config.yaml
n_layer: 14
d_model: 384
n_head: 12
n_kv_head: 12
head_dim: 32
d_mlp: 1536
vocab_size: 4096
activation: "tanh_gelu"
norm: "rmsnorm"
norm_place: "pre"
norm_eps: 1e-05
positions: "learned"
qk_norm: false
attn_scale: 0.177
bias: "all"
tie_embeddings: false
parallel_block: false
init: "normal"
init_std_qkv: 0.0253
init_std_o: 0.00479
init_std_up: 0.0253
init_std_down: 0.00479
init_mimetic: 0.5
optimizer: "adam_variant"
lr: 0.000853
beta1: 0.95
beta2: 0.99
weight_decay: 0.11
lr_head: 0.00421
grad_clip: 1.0
warmup_steps: 352
schedule: "wsd"
decay_fraction: 0.744
decay_shape: "linear"
final_lr_fraction: 0.02
batch_tokens: 32768
seq_len: 512
doc_mask: true
train_tokens: 401000000
steps: 12238
dataset: "wikipedia_en"
MLP neurons of a small language model. Each row is named by its layer, matrix (up: input weights) and neuron, and shows model dimensions 128-223. Each number is 50 + 15 x the weight over its row's rms, rounded and kept within 0 to 99.
After each neuron's rows, "fires after" lists the tokens most often just before its 100 highest values on Wikipedia text that the model never trained on.

L7.up277:36 63 60 79 42 67 43 90 71 47 67 45 47 70 60 64 36 73 55 73 69 51 50 48 65 54 57 43 62 44 61 35 44 72 65 55 22 51 62 82 45 52 69 39 26 35 24 41 68 57 58 56 38 64 52 56 33 51 79 45 47 70 44 42 53 48 40 57 70 62 71 34 54 52 57 55 59 60 25 52 35 60 31 64 41 58 74 39 53 83 48 23 60 61 53 51
fires after: ",", " |", " ", ";", "),", " who"

L7.up832:25 78 74 36 56 75 66 65 43 83 42 40 48 59 47 67 37 69 58 68 65 61 42 48 50 65 50 31 40 46 49 43 23 36 49 68 52 51 48 31 44 51 56 59 28 51 48 54 55 79 50 32 31 36 52 78 54 50 52 49 62 58 54 58 56 44 73 63 52 37 32 46 46 43 53 63 59 24 56 43 34 59 21 23 61 79 52 59 43 39 58 58 67 35 70 16
fires after: " (", " |", "-", " \"", "|"

L7.up866:55 51 29 62 30 86 42 56 36 65 53 31 73 60 54 42 34 31 37 46 56 60 63 29 41 49 52 63 26 57 53 17 37 53 36 48 50 46 44 51 34 52 43 45 53 47 56 55 56 32 34 47 53 53 74 73 39 61 42 64 59 54 42 50 37 48 37 44 48 77 51 40 20 45 50 41 51 37 52 24 49 60 45 35 57 80 53 52 59 55 53 60 69 58 51 38
fires after: " |", " ", "|", " Date"

L7.up823:37 59 41 49 55 69 46 43 45 45 48 59 23 43 66 71 73 54 61 35 55 54 43 47 49 74 53 59 62 53 62 45 40 39 56 54 46 62 65 73 51 56 46 50 31 38 60 26 67 28 73 38 51 59 55 52 59 57 76 51 46 57 67 40 83 48 61 60 57 49 57 41 69 43 58 69 51 47 09 51 21 44 65 65 42 59 46 30 65 62 44 40 31 44 50 54
fires after: ",", ")", ";", "190"

L7.up1439:31 66 37 42 38 50 43 48 50 65 60 58 63 66 46 56 59 46 51 50 62 57 63 39 47 58 47 65 37 46 60 40 18 44 25 43 45 58 30 44 36 55 28 48 21 72 42 56 60 58 33 19 60 63 69 60 32 48 53 47 52 54 42 50 56 48 55 47 57 44 36 35 49 50 70 50 34 44 47 39 21 77 53 29 76 66 59 48 61 46 57 45 65 25 42 37
fires after: " ", "-", "|", " |", "\n"

L8.up878:35 46 39 43 31 60 27 56 35 89 43 51 57 39 63 24 83 40 51 56 20 66 60 41 47 43 47 58 39 30 62 42 42 51 43 53 65 49 12 15 45 58 38 59 34 36 51 67 42 31 53 32 50 57 66 81 25 50 26 32 42 56 30 41 53 59 34 53 67 51 49 44 19 31 48 48 80 49 35 25 44 64 81 35 75 84 66 60 66 56 56 68 46 27 75 63
fires after: "|", " ", "\n", "-", ")\n"

L7.up1458:57 12 51 52 60 36 43 57 34 52 50 92 67 53 49 58 65 89 60 44 46 57 68 43 41 39 37 57 48 56 36 55 61 87 35 56 44 61 68 69 38 49 41 28 39 61 35 32 70 23 72 41 62 81 51 23 54 37 62 63 35 45 73 30 57 48 45 34 67 62 32 33 76 52 21 47 49 46 53 42 59 53 40 80 39 52 47 61 61 26 41 58 51 60 70 48
fires after: " the", " is", " to", " ", " was", "1"

L5.up812:56 63 76 85 48 40 36 85 56 35 66 59 68 23 40 53 52 67 61 59 41 22 72 46 73 53 40 47 41 52 60 55 52 59 32 61 27 56 81 36 29 46 48 36 66 58 21 46 52 55 74 65 71 87 46 33 28 73 99 57 37 55 41 15 38 59 38 64 29 75 16 18 73 55 21 62 46 48 61 45 45 71 53 70 49 38 73 61 49 48 69 74 34 66 62 51
fires after: " ", " f"

L8.up746:53 54 41 84 49 69 53 75 46 33 63 49 77 57 47 70 57 57 50 51 61 62 48 53 59 45 58 67 36 49 67 48 34 67 53 50 40 40 57 54 57 25 64 42 59 35 28 38 77 52 58 21 54 69 60 47 51 43 47 53 74 63 63 26 67 52 53 53 11 53 53 40 23 49 47 40 60 48 38 21 59 29 51 57 70 90 53 59 37 43 39 53 50 73 50 42
fires after: " l", " p", " v", " d", " m", " c"

L6.up1377:59 40 18 68 48 62 15 61 47 40 49 65 54 27 63 16 53 51 52 40 35 47 58 44 16 91 71 44 48 32 59 54 78 72 55 84 37 52 35 70 39 44 46 40 55 31 27 27 59 53 55 38 53 67 74 27 40 36 43 34 47 43 64 34 48 74 37 56 65 58 43 66 39 40 47 48 37 53 57 72 50 69 31 49 62 54 81 51 54 44 46 46 70 71 49 32
fires after: " ", " |", " the"

L8.up645:37 62 67 48 74 72 68 74 39 59 54 47 49 55 55 96 46 64 53 63 61 33 47 39 44 47 64 30 69 46 45 60 19 32 37 63 51 44 53 36 51 43 56 33 21 29 06 40 86 46 70 29 59 10 53 50 53 72 68 76 72 24 40 35 23 57 50 71 43 36 46 58 44 54 44 53 40 45 62 53 60 41 53 54 79 35 62 64 41 29 81 31 64 17 68 35
fires after: " p", " P", " d", " qu", ".", " sy"

L7.up57:56 39 38 61 52 59 32 78 40 35 55 35 66 51 67 49 58 84 47 57 41 49 43 47 56 42 45 68 46 43 63 44 36 50 43 43 46 43 40 42 85 56 40 32 50 40 63 47 59 63 47 07 72 73 45 58 45 39 73 63 54 54 72 48 95 39 53 51 43 72 53 58 29 48 40 20 62 39 46 38 53 65 52 35 38 81 63 54 29 60 23 27 39 51 44 17
fires after: " ", " (", " S", " l", " F", " \""

L7.up1293:51 45 36 57 40 85 57 69 67 46 58 37 72 39 43 69 45 56 57 64 65 47 51 30 44 59 61 48 35 55 44 40 86 38 57 51 62 63 76 82 55 55 38 47 65 32 34 50 45 42 51 62 56 57 42 45 57 51 71 53 61 41 80 59 64 33 20 53 62 67 57 25 60 46 38 34 64 57 56 22 60 70 40 79 58 72 62 58 58 27 55 48 51 54 26 26
fires after: " ", " (", " \"", " “"

L7.up325:77 27 27 47 38 64 46 46 39 24 62 52 53 44 53 40 34 52 59 44 57 30 68 35 34 47 39 66 75 56 49 73 73 68 41 94 41 56 42 76 33 49 48 44 42 49 49 23 52 61 45 51 81 61 42 51 69 33 67 40 45 75 49 33 45 50 37 43 57 52 26 54 20 60 81 38 55 46 53 80 46 66 46 34 54 41 53 43 42 30 48 28 48 55 62 46
fires after: " ", " to", " at"

L5.up1368:67 71 16 50 48 64 35 40 40 48 61 64 57 21 93 37 48 61 74 52 40 60 63 24 76 61 45 33 34 51 47 55 46 35 56 73 20 49 61 63 75 64 38 51 51 49 45 21 75 55 60 23 49 78 51 44 51 47 79 64 20 54 77 58 61 43 46 73 61 76 47 50 54 45 55 40 30 38 44 35 40 63 38 59 67 56 37 42 34 37 55 39 54 80 33 54
fires after: " ", " |", " (", " B"

L8.up184:30 59 53 46 26 54 37 60 61 20 69 50 69 21 42 63 65 40 44 29 52 50 32 60 47 60 35 58 54 65 91 59 21 45 50 38 75 40 29 44 12 50 46 54 59 52 48 40 48 35 72 12 59 62 47 35 45 34 40 79 80 54 57 59 42 31 71 60 00 58 49 38 55 51 45 74 74 47 44 41 36 28 39 38 31 32 51 27 46 61 43 75 57 61 32 23
fires after: " C", " c", "-p", " Ph", " inc", " v"

L7.up192:35 52 55 65 41 45 64 79 74 64 61 66 71 48 47 35 62 51 58 32 54 65 40 43 51 32 75 25 11 52 40 29 49 64 53 52 59 66 73 60 45 57 70 58 44 46 22 08 45 46 42 28 71 61 39 63 51 57 83 64 60 53 58 52 51 50 32 46 58 34 60 43 45 50 46 62 48 26 19 51 77 21 56 49 43 65 68 50 44 68 69 41 51 45 48 37
fires after: ",", "),", " ("

L6.up510:41 43 33 66 41 75 48 58 56 31 37 38 44 56 58 14 82 75 55 36 39 72 47 74 61 39 78 58 42 49 51 53 58 54 29 58 57 57 78 56 68 50 36 31 33 35 45 34 59 28 56 54 57 63 72 80 70 26 70 55 62 33 64 64 59 71 48 66 48 62 60 39 60 55 54 32 56 55 27 14 63 42 48 59 81 99 48 48 48 33 56 55 40 66 48 20
fires after: " that", " and", " when", ",", " because", " said"

L6.up691:39 47 13 53 48 82 57 66 59 83 50 60 59 73 50 17 61 55 68 48 54 60 60 52 54 66 84 47 43 52 61 38 55 47 46 65 52 55 81 41 67 86 49 49 40 56 33 27 66 45 58 60 56 72 49 42 55 52 85 64 45 55 61 60 45 77 50 50 42 54 47 14 68 55 41 75 58 51 22 46 56 26 71 66 45 66 48 62 64 26 52 53 56 82 62 29
fires after: ",", " and", " which", " ("

L8.up174:27 52 38 58 43 29 64 69 53 40 62 45 56 51 75 50 68 79 61 61 29 24 75 48 45 28 58 28 65 56 63 42 75 37 67 47 75 48 77 40 43 62 58 58 38 42 50 35 31 41 56 03 76 49 60 45 57 90 62 61 43 35 71 53 31 48 23 65 34 62 56 70 47 41 27 55 80 41 42 33 42 60 49 69 65 75 36 53 51 43 67 36 71 47 60 18
fires after: "ig", " D", " p", " P", " Ch", "and"

L7.up1174:32 49 30 54 41 72 15 47 53 35 48 41 47 65 44 79 54 44 51 46 36 57 48 50 13 68 59 53 53 72 31 39 40 52 42 64 44 51 60 49 53 50 55 64 30 55 41 45 69 69 81 31 33 50 42 45 46 63 76 75 68 42 36 55 74 83 27 45 51 62 40 33 63 38 67 72 42 52 39 39 13 57 50 55 45 67 42 89 56 84 61 55 66 62 62 45
fires after: " is", ")", ",", " was", " M"

L6.up1423:43 34 60 58 62 88 29 61 58 33 35 84 47 53 87 40 37 51 71 69 65 36 60 28 66 51 62 28 34 38 56 27 54 39 54 54 24 55 68 47 59 38 27 29 34 68 41 56 55 48 49 28 47 55 55 30 56 56 37 67 54 62 55 43 32 46 50 38 59 56 47 47 48 41 49 15 66 34 47 55 53 73 41 46 38 84 70 38 46 63 36 48 63 79 41 47
fires after: " |", " "

L8.up546:66 55 29 37 42 87 39 20 34 64 60 29 57 49 79 61 53 70 53 43 64 81 66 34 41 77 50 65 34 47 52 51 21 54 51 47 49 51 54 27 41 60 22 69 38 50 54 55 59 47 52 40 50 45 55 71 50 48 52 41 46 48 34 37 52 52 56 38 43 53 37 44 32 37 52 62 31 27 52 67 49 37 48 24 79 52 39 60 44 42 68 76 48 36 69 15
fires after: " |", "-", " No", "\n", "S"

L7.up155:65 31 49 68 45 86 22 55 40 51 43 52 56 32 55 60 44 52 54 76 44 58 67 35 51 45 66 48 33 78 61 28 57 32 30 70 50 57 60 59 59 69 44 39 31 55 58 29 73 40 38 35 65 70 47 22 34 51 50 52 61 52 79 43 53 30 40 57 38 60 47 39 50 50 33 31 54 38 21 52 67 56 48 44 42 47 58 40 30 63 70 52 50 61 31 16
fires after: " ", " (", " c"

L6.up887:23 33 41 59 59 61 45 50 47 75 43 45 41 34 44 52 64 67 61 42 46 68 65 45 24 52 67 34 77 65 57 42 50 56 44 93 21 61 68 50 44 76 49 42 28 54 32 40 58 64 75 52 66 76 34 57 54 44 62 32 39 26 66 61 52 51 55 46 71 55 51 21 62 52 53 53 48 44 60 40 64 37 56 56 80 62 44 46 61 39 30 66 64 72 59 40
fires after: ",", " and", " that", " to"

L6.up717:47 40 43 46 68 91 70 70 69 74 48 57 48 32 67 28 43 48 51 66 43 45 48 67 53 65 83 56 52 49 53 35 50 42 55 44 50 52 65 57 49 62 39 44 32 45 32 21 81 61 68 58 60 57 64 59 49 54 53 37 27 60 49 66 50 78 59 78 22 63 63 51 43 49 25 70 41 49 54 54 46 44 60 44 59 66 24 40 65 52 78 48 96 56 59 39
fires after: " (", ",", " \"", "qu"

L8.up606:46 36 40 33 49 53 46 60 30 42 72 63 61 57 65 68 29 38 72 45 60 51 64 78 40 27 46 37 56 51 62 40 57 59 55 43 45 49 79 44 34 75 66 73 56 44 40 48 70 13 39 23 72 52 80 55 68 48 56 60 55 59 67 50 17 58 86 47 29 47 42 73 35 38 37 27 66 31 59 45 85 75 55 44 77 49 72 65 43 19 52 32 74 41 40 37
fires after: " p", " f", " F", " Tr", " d", " D"

L8.up200:43 63 24 41 68 44 61 63 52 41 54 64 58 46 42 56 66 80 53 37 58 58 57 41 51 61 64 58 39 67 55 42 30 40 48 29 34 58 59 58 16 47 32 49 34 65 48 47 92 53 77 30 57 49 57 78 41 49 66 59 68 53 67 33 72 34 54 44 40 49 62 04 69 44 51 76 64 57 30 38 61 46 41 20 50 50 46 46 46 44 69 61 62 69 83 39
fires after: " c", " l", " v", " C", " L", " w"